MLP neurons of a small language model. Each row is named by its layer, matrix (gate and up: input weights) and neuron, and shows model dimensions 144-207. Each number is 128 + 32 x the weight over its row's rms, rounded and kept within 0 to 255. A neuron's up and down rows have the sign that makes its largest values positive.
A block is one neuron, or neurons of one layer that tend to fire together. After each block is what it responds to, as a language model described it from the Wikipedia text at the highest values.

L10.gate113 [191  88 121 173 151 139 129  94 115 147 137 116 173 136 158  96 139 121 108 173 109  88 100 102 109 109 120 130 125 109 119  61 103 119 100  83  88 126 125  96 120  85 158 120 133 142 115 157 127 148 113 112  93 140 108  77 170 106 171  77 172 123 103 126]
L10.up113 [195 139 143 105  84 143 128 152 159 119 154 139 126 142  91 140  72 164 122 128 179 133  66 132 161 113 113 128 129 174  49 175 147 108 106  99 120 114 133 118 139 154 145 129 148 131 115  92 138 112 116 137 124 117 158 179  71 181 145  83  81 150 163 132]
L10.gate512 [ 99  97  86 125  91 157 129 170 144 120 111 154 157 117 150 159 131 138 146 130 153 120 136 151 169  78 181 112 183 121 107  90 131  74 120 129 148 168 156 108 110 170  90 137 109  90 114 139 104 172 142 148 150  98  49 106 118 105 171 102 147  98 109 151]
L10.up512 [ 69  78  47  92 106 104 112  87 130  90 136 101 121 129 170 132 100  98 157 130 105 106 109 157 127 160 116 139 161 109 116 138 161 135 108 135 180 138  75 100  88 122 117 200 117  99 132 110 124 139 112  89 111  91 104 118 151 173 126 111 155  90 218  72]
L10.gate527 [110  88  96 110  72 111 160 192 126  99  45 160 144  90 142 110  89 113 159  94 143 144 117 131  69 142 136  64  87 148 145 135  95 174  93 138 125  95 142  94 145  99  98 117 180 135 141 136 131 168 106 164  92 126 149 128 127 126 141 113  64  83 190 147]
L10.up527 [149 115 157 150 147 176  84 120 128 139 108 130  73 117  90 140 100 107  65 115  77 153 157 119 152 105 101 103 122 141 115 128 137 155 123 113 124 135 117 181 150 138 107 139 107 133 120 178 160 174 146 100 122 139 124 162 129 121  97 144 127 108  98 126]
L10.gate1397 [119 123 159  96 118 147  99  83 133 124 194 106 140 151 115 173 134  58  93 156 116 133 140 139 117 123  90  30 106 148 143 149 158  95 113 130 126 155 159 156 143 183 166 130 148 173 153 140 123 187 131 134 121 141 128 127 107 144 115  94 158 109  87 135]
L10.up1397 [132  79 109 129 119  90 146 215  67 140  81  85 123  94 120 155 137 133  81 128 139 144 112  69 146 148 117 140  89 124  98  95 187 109 134 108 114 130  99 103 112  33 123  42 128 164  86 146 139 122 161 131 107 128 132 117 106 128 128  97 156  52 143  72]
Structured data cell boundaries. Cell openings and separators in Wikipedia tables and lists, like the space after a table pipe before a score, digits inside dates and years, opening parentheses after song titles.

L9.gate110 [125 151 137 123 123 122 141 126 125 126 144 119 125 206 124 116 149 116 132 168 104 159 136 143  76  89 127 147 130 168 106 131  98 152 181  97 139  89 139 110 138 106  75  83 160 113 132 123 128 154 141  73 138 117 125 111 150 131 153 121 139 142 133 139]
L9.up110 [135 162 104 125 129 131  81 134 130  75 161 102 108 201 112 121 140 151 133 142 166 175 133 113 152 149 134 147 125 135 102 163 128  86 124 109 135 150 136 112 176  75 108 142 129 137 185 114 139 163 169 127 153 144 162  98  96 126 135 186 129 117 178 134]
L9.gate271 [127 183 131 153 106 132 165 100 158 148 118 117  99 176 106 178 124 106  79 146 103  86 106  95 148  94 157 108  59 151 115  80 102  63 134 104 170 171  96  64 152 176 186  89 114 146  89 106 189  63 120 180 122 144 132 105 151 145 147 150 150 129  93 143]
L9.up271 [182 124 130 114 116  71 181 164 140 138 152 134 192  93 127 143  78 135 122 138 195  96 160 120  85  90 112 119 154  97  70 156 125 108 133  67 138 176 151 142 121 110  99  84 137 100 107 126 141  98 146 174 120 130 137 163 170 103 158  91 119 157 177 172]
L9.gate315 [156 145  99  97 110  87 117 129  71 128 147  90 126  98 103 100 105 133 139 174 103  90 156 175 168 125 185 114 146 138 170  47  94 111 202  94 222  87 138 109  85 118 134 165 119  79 104 128 170 133 177 111 103  47  98 138 150  59  85 125 161 125 117  68]
L9.up315 [122 167 120 137 123 137 130 159 153 155 186 140 170 161 100 124 101 129 162 145 130 102 142 145  94 160 154 133 184 162  91  83  68 139 159 161  90 118 114 143 138 183 118  98 107 131  96  81  82  96 116 100 116 142 106 121  90 122  92 155 156 178 131 113]
L9.gate334 [ 94 138 189 111 135 158  99  94 178 134 149 150 177 149  95 139 124 138 147 142 133 226 120  89 106  90 161 138 152 119 117 152 174 111 121 137 107 104 143 144 129 134 151 121 124 132 157 124  90 131 128 108  73 149 123 107 117 128 144 113 117 135 132 161]
L9.up334 [167 176  87 161  89 159 154 118 157 106 145 164 135 141 157 113 156  85 179 143 100 173  49 108 141 161 157  90 150 112 133 143 157 162 108 130 138 102  91 116  74 151  99 119  99 151  90 143 114 143  90  94  73 112 155 114 118 136 127 168 124 110 205  93]
L9.gate419 [122 149 135  90 167 138 192 124 164 144 115 143 136 150 145 120  98 136 108 133 144  90 163 185 139 164  89 125 104 104 124 123 150 126 162 124 116 140 109 100 164 143 199 174  94 123 105 105 185  37 165 138 117 209 143 139 209 117 138 117 138 135 135  50]
L9.up419 [120 105 119 115 130 166 135 167 118 182  98 137 146 165 167  71 117 139  92 160 145 122 201 152 123 125  70 118 104 143 121 125  74 107 175 127 121 157  79 141  93  79  65 159  71 142 152 123 127 127 137  72 112 154  74  94 185  99 147 133 109 195 133 131]
L9.gate428 [126 153 128 104  91 162 203 125 191 120 167 116 161 188 117 202  95 152 115 127 192 108  98  71 169 112  75 147 175 148 133 132  98 160 115 128  99 123 127 115  75 131 206 142 118 134 159 151 165 138 122  93 108 103 147 116 162  46 100 123  76 146  65 137]
L9.up428 [132 159 142 126 134 114 118 118 107 165 145  44 186  97 106  93 132  89  91  98 108 160 134 143 111 110  70 137  90 140 127  80 143  76 155 107 120 131 123 143 160 111 199  76 122 140 143  49 114  92  98 100  79 109 148 168 101  90 124  85 179 103 131 112]
L9.gate469 [120 152 145 163 163  88  83 139 100  99  75 152 177  78 108 114 144 166 119 153  89  88 112 153 130  92  60 189  98 138  98 148 107 123 177 120  77  99 158 123  81 119 150 109 189  79 112 136 135  90 131 153  47 105 157 122 161 102 177 172  87  98 146 134]
L9.up469 [119 116 181 209 114 125 160 163 116 109 165 138  54 120 198 177 135  59 139 128 135  75 151 106 147 152 114  84 121 112 109 160 146 125 156 132 115 107 188 168  97 108 129 139 138 145 123 127 132 134 147  84 150 110 170 103 142 128 158 124 113 137 168 134]
L9.gate1069 [100 145 146 142 144 123 143 139 109 119 120 130  92 133 109 101 162 147  55 141 155 141 131 131 161 115 131 120 118 141 166  49  67 113 141  98  81 152 147 141 134 166 131 115 161 156 144 148 164  80 158 138 157 125 112 121 155 138 186 120 131 120 129 122]
L9.up1069 [123 154 109 116 170 154 167 117 135 199 102 130 158 129  94 129 165 134 129 129 114 169  94  75 136 151 135 101 107 215 131 133 133 105  79  90 136 149 120 101 165 119 133 125 149 114 112 150 140 107 122 117 146 164 143  81 150 163 115  70 183 144 104 129]
L9.gate1175 [ 97 147 141 152  81 100  80  92 118  84 118  98 104 146 142 145  68 165 119 141 164 129 111 119 137  88 167 141 113 118 151 136 161 132  93  81 115 103 144 125 111  82  77 127 165 126 129 142 106 131 137 119 149 105 197 158 133 183  92 115 125 154 121 182]
L9.up1175 [124  71 109 127 146  66  97 141 129 152 105 110 164  83  89 121 108 129 147 111 137 103 139  77  98 117  90 119 157  93  81  97 168 136 134 127 125 175 101 142 111 159 101 128 121 147 151 112 126 140 141 123 176 103  92 113  93 207 187 120 118 120 137 147]
L9.gate1200 [154 174  88 103 145 134 229 101 178 104  83 109 142 142 166 110 109 120 119 113 177 122 131 100 111 134 145 126 156 212 190 128  77 133 107 114 125 209  65 187 112 167 138 161  90 117 134 112 141 140 133 163  99 168 112 157 122 145 162 160 163  94 177  91]
L9.up1200 [ 82 108 104  93 120 131 161 117 107 131 131 152 138 160 123 108 114 145 106 141 149 119 175 132 108 118 119  92 152 149 110 130 130 172  98  75 113  42 130 129 134 153 135  87 106 116 126  74 123 192 137 143 130  52 127 152 162 192 115 159 125 140 116 175]
L9.gate1328 [134 182 127 171 133 100 129 108  77  91 107  98  80 101 137 139 138  78 103 137 100 167 166  91 179 109  85 132 126 159 131 146 168 101 166 122 121  98 203 114 175 143 134  91 104  84 138 112 152 148  93  97 128 134 160 185 159 189  65 193 116  62 128 182]
L9.up1328 [ 92 159 137 140 159 123 190 150 169 164 142 161  78 130 100 112 139 171 155 110 158 127 175 114 129 111 129  98 101 118 159 122  91  84 150 105 132 124 131 136 125 118  32 110 167  71 111 152  57 151 128 140 106 137 121 152 136 189  85 103 136 144 172 144]
L9.gate1557 [123 123  94  99 176 143 144  58 119 138 150 163 154 131 107 181 119 123 111 144 117 150 127  75 122 147 104 119 166 103 102 174 123 107 153 119 198 107 119 130  99 104 163 124 151  91 112 123 137 108 110 139  96 168 161 137 141 107  76 121 134 129 140 136]
L9.up1557 [136 119 107  83 192 169 114 127 128  95 138 115 105 110 106 157 156 153 105 128 141 165 163 116 124  87 116  85  99 140 120 115 124 144  60 215 129 116 127 124 130 189 146 150 117 106  93 160 121 129 185 132 102  75 144  58 176  90 107 171  86  85 163 121]
L9.gate1568 [ 98  90 129 110 145 100 201 129 142 135 108 179 132  92 125 140 123 146  99 189  26 122 119  63 131 116  94 121 152 154 135  91 151 136 131 188 175  96 107  78 160 122 124 106 153 126  99 140 160 113  81 118 113  38 157 125 110  84  86 173 166 125 128 162]
L9.up1568 [149 186 115 140 149 123 147  95 115 146 109 142 154 110 107 119 140 177  70 149 118 136 142 161 118  75 171  84 110 119 111 103  92 158 130 113 152 149  90  86 129 116  54 129  63 152  89 151 147 109 158 105  79  94 129 148 154 123 161 115  87 131 120 119]
L9.gate1588 [107 140 111  95  97 122 139 120 133  95 159 109 185 111  80 113 149 217 153 111 143 142  88 135 115 120 142 117  72  80 146 137  89 147  56 107 164 131 104 111 115 129 116 125 137  89 140 129 165  88 113 116 131 157 133 171  98 105 199  51 138 131 101 121]
L9.up1588 [145  92  76  95  99  51  99 173 105 131 163 157 118 116 126 197  79 147 101 127 127  91 119  45 141 154 122 183 141 161 185 130 128 136 122 123 136 171 159 149 196 124 166 103 182 128  92 126 163 126 156 143 155 206  94 166 125  67  96 170 152 123 110  86]
L9.gate1613 [112 145 145 133  80  97 124 105 120 123 142 122 118 166  85 195  82 127 115  79 165 100  85  51 166 102 142 110 109 227 107  92 129 104 126 161 108 202 145 100 164  99 183 110 136  99  99 146  91 191  74  63 129 182 142 115 172 215 144 111 100 121 164 123]
L9.up1613 [144 119 147 114 128  85 143  86 142 116 139 161 112 134 110 140 143 138  95 123  94 108  62 129 128 154 131 142 102 183 138 107  84 147 103  75 139 133 137 133 138  74 170 239  40 107 125 135 164 133 119 106 125 152  87 146 134  82  99  93 147 166 133 140]
L9.gate1721 [109 129 158  78 104  95 123  98  79 136 143 147 145 151 127 177 116 155 158 132 153 157  79 106 126 104 181  55 117  95 189 123 101 138 120 104 173 127  98 128 127  86  76 148 134 139  66 146 171 177 109 144 150 145 115 112 117 199 182 145  89 100 136  90]
L9.up1721 [130  92 144 131 165  64 208 122 121  95 129 123  95  98 133 133 116 110 178  88 168 199 136 116 102 138 168 118 131 140 169 143 145 109 126 148 162  54 161  85 108 171 107  92 163 133 167 132 159 130  91 116 153 134 116 115  92 165 113 151 172 125 163 137]
Purpose/continuation "to" and relatives. Fires mostly on "to" starting an infinitive of purpose or plan after a verb or noun (designed to, was to be, uses X to); also clause-opening which/that after commas and closing parentheses.

L3.gate765 [138 161 119 106 149 111  84 122 148  87 140 130 152 157 145 116 133 166 147 112 138 132 104  78  88 161 129  77 135 139 117 151 163 127  96 147 102 171 225 158 130 129 124 102 105 138 150  99 100 167  93  56 113 223  84 148 126 118 148 141 101  84 128 139]
L3.up765 [187  99 100 115 134 121 116  86 134 146  93  28 101 112 147  86 118 162 151 113 121 107 138  84 147  99  89 104 127 162 131 108 163 184  48 149 119 146 116 130  82 183  66 127 165 135 142 128 127 150 137  39 116 144 115 146 181 126 173 162  84 134 147 130]
Person-description continuations. Mostly who, he/she, is/was or a suffix like -ist that continues a sentence about a person, strongest in bio openings (former footballer who, American guitarist); sometimes mid-word fragments.

L9.gate191 [ 66 152 159 115 207 103 137 126 167 129 141 164 106 140 136 115  22 126 130 110 149 134  78 130 154 136  80 131 183  92 116 123 147  63 108 183 106 116 121 123 129 115 131 139 162 120 113 112 106 147 151 151 131 110 112 167 128  99  57 182 105 161 175 140]
L9.up191 [143 130  97 177 178 133  88 101 127 150 182 183  73 103 108 146 168 118 145 189 119 169 116 128 149  77 120  78 133 184 152 120 118  76 102 119 163 172  43 168 111 154 158 172 124 107 139 123 150 149 192 149 129 118 152 111  91  68  76 161 165 134 117 133]
L9.gate209 [156 132  92  80  89 120 161 116 139 133  96  82 155 157 111 183 104  88 132 101 193 120 127 192  68 143 149  89 144 166  78 131 141  81 125 147 147   6 173 193 204 136 114 101 103 100 108  72  98  89 120 103 157 105 141 105 101 115 162 146 155 109 135 160]
L9.up209 [154 104  87  82  90 150 120 105 133 177 131  93 112 123 158 140  83 150 141 117  58 117 120 133 111  94 110  53 158 135 138 105 141 171 124 149 117 152 135  81 114 176 171  73  73 105 131 101 122 141 112  87 120 108 105 109 107 160 161 145 126  93  83 115]
L9.gate274 [135  75 132 132  88 157 136 131 125 140  73 145 119  82 150 157 108 108 106 114 123  81 107 182  99 124  69 108 153 212 149 163 113 110  87 102 151 136 151 141 152 202 133 115 142  71  89 128 166 175 191 119 167 141 139 152 131 141 167 118 140 129 207 227]
L9.up274 [147 130 111 113 120 162  86 166 127 110 184 134 139 129 143 167  87 143 112 103 171 102 178 158 162 108  98 110  89 156  91 159 174 122 149 115 168 134  79 142  53 144 142  39 172 114 134  79 192  85 101 157 104 109 121 121 104 139 139 142  79 100 112 136]
L9.gate446 [128 175 152  94 100 112 135 144 131  98 129 110  88 132 126 199 116 165 133 125 151  90 185 144 118 162 120 111 145  94 158 113 167 109  73 158  92 132 138 124 127 133 156 111 141  92  85  94 151 184 100 110 105  74 102 139 128 110 143 172 144 144 117 174]
L9.up446 [122 137 169  96 109  98 181 151 163 135 110 115 155 158  89 164  80 142 177  81 150 118 101 168 136 218 110  62 105  76 115 106 181 106 110 180 121 126  80 143 109 125 131 126 142 154  40  92 134 127  91 147 116  64 144 134 121  95 155 138  70 191  71 117]
L9.gate457 [155  78 153 105  95 105  82 145  90 150 135 165 172 141 183 166 147 164 181 128  98 218  88 175 136 173  96  84 157 101  94  79 107 137 117 162 141 133  96 165 118 176 141  94 122  70  97 194 100 153 119 144 113  93  74  85  74 145 103 117 131  64 158 114]
L9.up457 [ 90 142 124  85 136 186  74 161 115 146 137 109 103 168 148 124 146 169 125 105 138 190  88 147 109 141 121  75 134 120 134 121 127 148  70  57 162  93 125 137 123 142 179 123  87  84 101 136 217 117 146 108 154 130 101  76 111 135 155  95  90  89 156 124]
L9.gate463 [131 129 133 106 118 143 130  64 110  71 133 146  86  75 158 117 142 150 143 124 108 196  85 201  55 178  89 132 195 108  78 113 118  87  39  98 122 152 115 105 144 181 118  83 131 135 139 105  99 157 194 147  86 133 164 141 113 140 115 146 159  55 111 175]
L9.up463 [150 123 135 123 104 139 149 148 123 185 141  82 126 116 134 108 159  85 125  93 130  79 161  93 196 167 124 116 141 156  86 150 154 171 104  80 116 131 163 174  75 164  97 155 154 122 157 136 172 178 119 122 151 107 119 144 135  99 175  89 134 141  67 161]
L9.gate478 [113 128 130 118  87 100 143 124 132  91 115 137 188 133  81 110 154 128 148 131 148  72  67 191  65 186 169  85 120 149 142 189 151 130  78 172 117  58  82 215 176 149 133 136  98 144 155  89 136 115  87  96  77 161 108 173 130 154 118 143 136 139 106 140]
L9.up478 [172 143 134 124 127 143 100 117 126 122 130 211  76 109 161 131 127 145 147 102 144  83 133 153 168 110 116 174 138 165 130 122 129  72  62  83 121 178  99 210 114 116 141 105 139  94 132  88 133 177 174 103  78 155 138 139 116 122 143 147 114 147 100 107]
L9.gate663 [202 118  89 121 137 189 129 168 163 153 118  98 143  88 237 162 105 140 102 106 130 166  80 129 125  68 144 110 113 130 108 124 131 117 133 195 104 157 142 123 124 211 114 165 111  62  92 100 118 146 118 126 124 156 125 141 103 128 132 120 130 168  93  51]
L9.up663 [112  85 123 139 163  86 139 127 150 159 106  50 185 134 114 132 126 126 132 159 165 132 117 159  99 104 168  87 139 149 108 176 126 144 150 169 110  88 101 127 157 147  30 182 124 141 210 142 130 124 121 101 180 106 163  99 133 144 133 137 169  70 148 139]
L9.gate711 [143 137 123 134 164 108 174 137 109 125 132 116 137 109 104  97 128 174 103 121 125 118 156 111 170 128 168  76 184 134 118 134 138 111 126 109 186 159 111 143 149 147  50  27 106 102 113 176 129 128 142 106 129 153 114  93 135 130 149 165 152 154  62 112]
L9.up711 [127 130 110 157 102 167  78 161 163 207 136 138  95  51 147  89  85  76 111 130 178 185 123  46 132 126 101 136 158 143  61 114 129 145 167 187  98 143 156 162 157 165 158  52  88  93 102 121 124 135 120 154 174  91 149 120 161 172 111 122 140 124 167 176]
L9.gate757 [116 129 116  94 133 135 191  95 124 149 124  99 113  93 175 165  92 164 159 139  40 116 186  99 117  89  72 117  98 172 135 128 134 103 124 130 129  61 136  71 202 137 120 173 128 102 159 104 107 104  95 119  84 110  99 149 140 125 123 158 130 160 200  94]
L9.up757 [ 95 106 133  86 112 115  61 146 121  89  92 116 152 113  91  46  42 108 102 133 123 123  80 132 149 119 117 117 160 144 103 153 158 140 130 149 150 131 112 132 108 114  84 126 164 190 121 122 124  92  87  82 148 156 105 143 102 117 106 138   0 128 210 117]
L9.gate845 [162 145 130 130 109 111 107 101  98 137 157 177 150 129 180 115 188  91 121 128 177 107 176  50 107 187 150 124  89 114 177  85  52 103 154  98  81  89 138  93 112 155 137 146 131 170 133 118 152 134 123 139  90 172 192 139 102 129 170 138 123 148 100  98]
L9.up845 [128 129  90 198 123 104  58 153 151  82 130 118 101 151 123 150 138 115 114 198 160  93 116 103 134 139 169 139  96 152 128 140  91  66 101  95 140 158  90 190  81 125 178 165  97 129 107 122 151 135 177  70 103 217 117 163  94 126 170  85 145 149 105 101]
L9.gate1148 [155  69 132 193 102 107 131  90 127 129 169 172 145 110 101 252  75  96 205 113 109  99 147  78 145 129 102 167 162 132 123  99 117 118 120 129  89 135 118 104  93 137 160 102 161 133  86 151 132 158 154 131 109  90 137 113 134 141 125 125  89 104 118 109]
L9.up1148 [183 153 151 121 172  97 158 165 129 123 177 149 139 106 123 197 140 166 116  71  97 152 115 145  46  88  71 158 145 149 182  62 108  97 131 131 120  98  97 119 125 187 128 131 149 138  56 138 142 116 142 107  70  90 163 160 190 162  92 178  72 123 132 201]
L9.gate1252 [142 114 109  74 128 129 178  95 176 109 100 206 140 149 122 114 133 135 120 165 117 174  79 173 111 126 136  75 158 120 124 113 141 130 178 138  75  85  93 147 136 170 147  67 153 140 104  80 115 135 110  82 127  92 133 159 135 146 136  79  86  41  96 101]
L9.up1252 [122 125 131  26  89 120 124 129 141 117 128 110 227 109  98 153 146 132 138 105 103 194 193 123  89 139  92 134  88 158 141 142 119 127 128  88 124 109 192 136 127 192 132 131 135 154 143 103 108 116 138 137 106 122 152 149 111 187 116  99 106 100 130 201]
L9.gate1361 [130 124 156  69 136 199 149 126 153 134  43 107 120 114  71 129 110 152 111 118 111 183 115 152 143 158 127 184 162 116 105  89 134 132  97  74  94 120 101  66 172 144  86 135 135 167 151 156  92 154 152 132 126  85 181 173 137 108 148 149 108 129  68  73]
L9.up1361 [162  88 125 160 169 156 143 159 134 116 134  70 209 160 121 103  57  77 161 138 146 126  87 132 124 160 144 119 181  98 127 121  96 127 116 145 147  38 117  96 114 140 143 130 156  72 121 125 135 118  39  63   7  75 141  57 167 142 149 130  83 100 145 139]
L9.gate1508 [166 132  83 130 132  82  63 101 138  43 106 147 149 122  72 155 110 162 132 125 182  76 141  77 124  99 153  91 202 108 145 119 105 107 102 161 198 126 131  85 108 135 168 123 170 117  86 120 124 126  25 103 164 110  77 154  89 118  94 157 137 122 131 111]
L9.up1508 [148  99 145 109 152 150  84 100  88 111  68 156 155 152 192  90 131 183 156 117 136 152 123 145 169  90 175  75 176 137 156  89 113 105 136 123 118 129 126  98 121  90 111 102 128 127 139  47 148 145  85 132 108 100 136 162 163 115 124 125 124 145 170 128]
L9.gate1637 [ 87  76 123 136 101 132  90 143 145 148 151 162  92 156 146 173 124 139 134 153 131 138  90 115 107 108 118 126 202  85 129 155 115 187 137 168 177  95 107 104 104 123 141  95 144  91  73 116 153 113 152 117 148 111 123 148  60 121 154 120 163 185 132 132]
L9.up1637 [128 119 100 187 140 165 105  79 146 121 161  82  70 101 110 166 130 137 146 122 104 178 143 128 119 123 122 131  95  90 118  84 134 165 162 167  84 115  58  93  99 182 132 126 175 125  76 137  89 135 152 150 116  86 159  68 161 100 173 148 176 109 183 133]
Sports results and careers. Tokens inside sports text, such as score and standings table cells, player career summaries and team names (1 in a quarter-by-quarter score table, "played", "Bengal"s, "Wed"nesday); weaker in other lists and tables.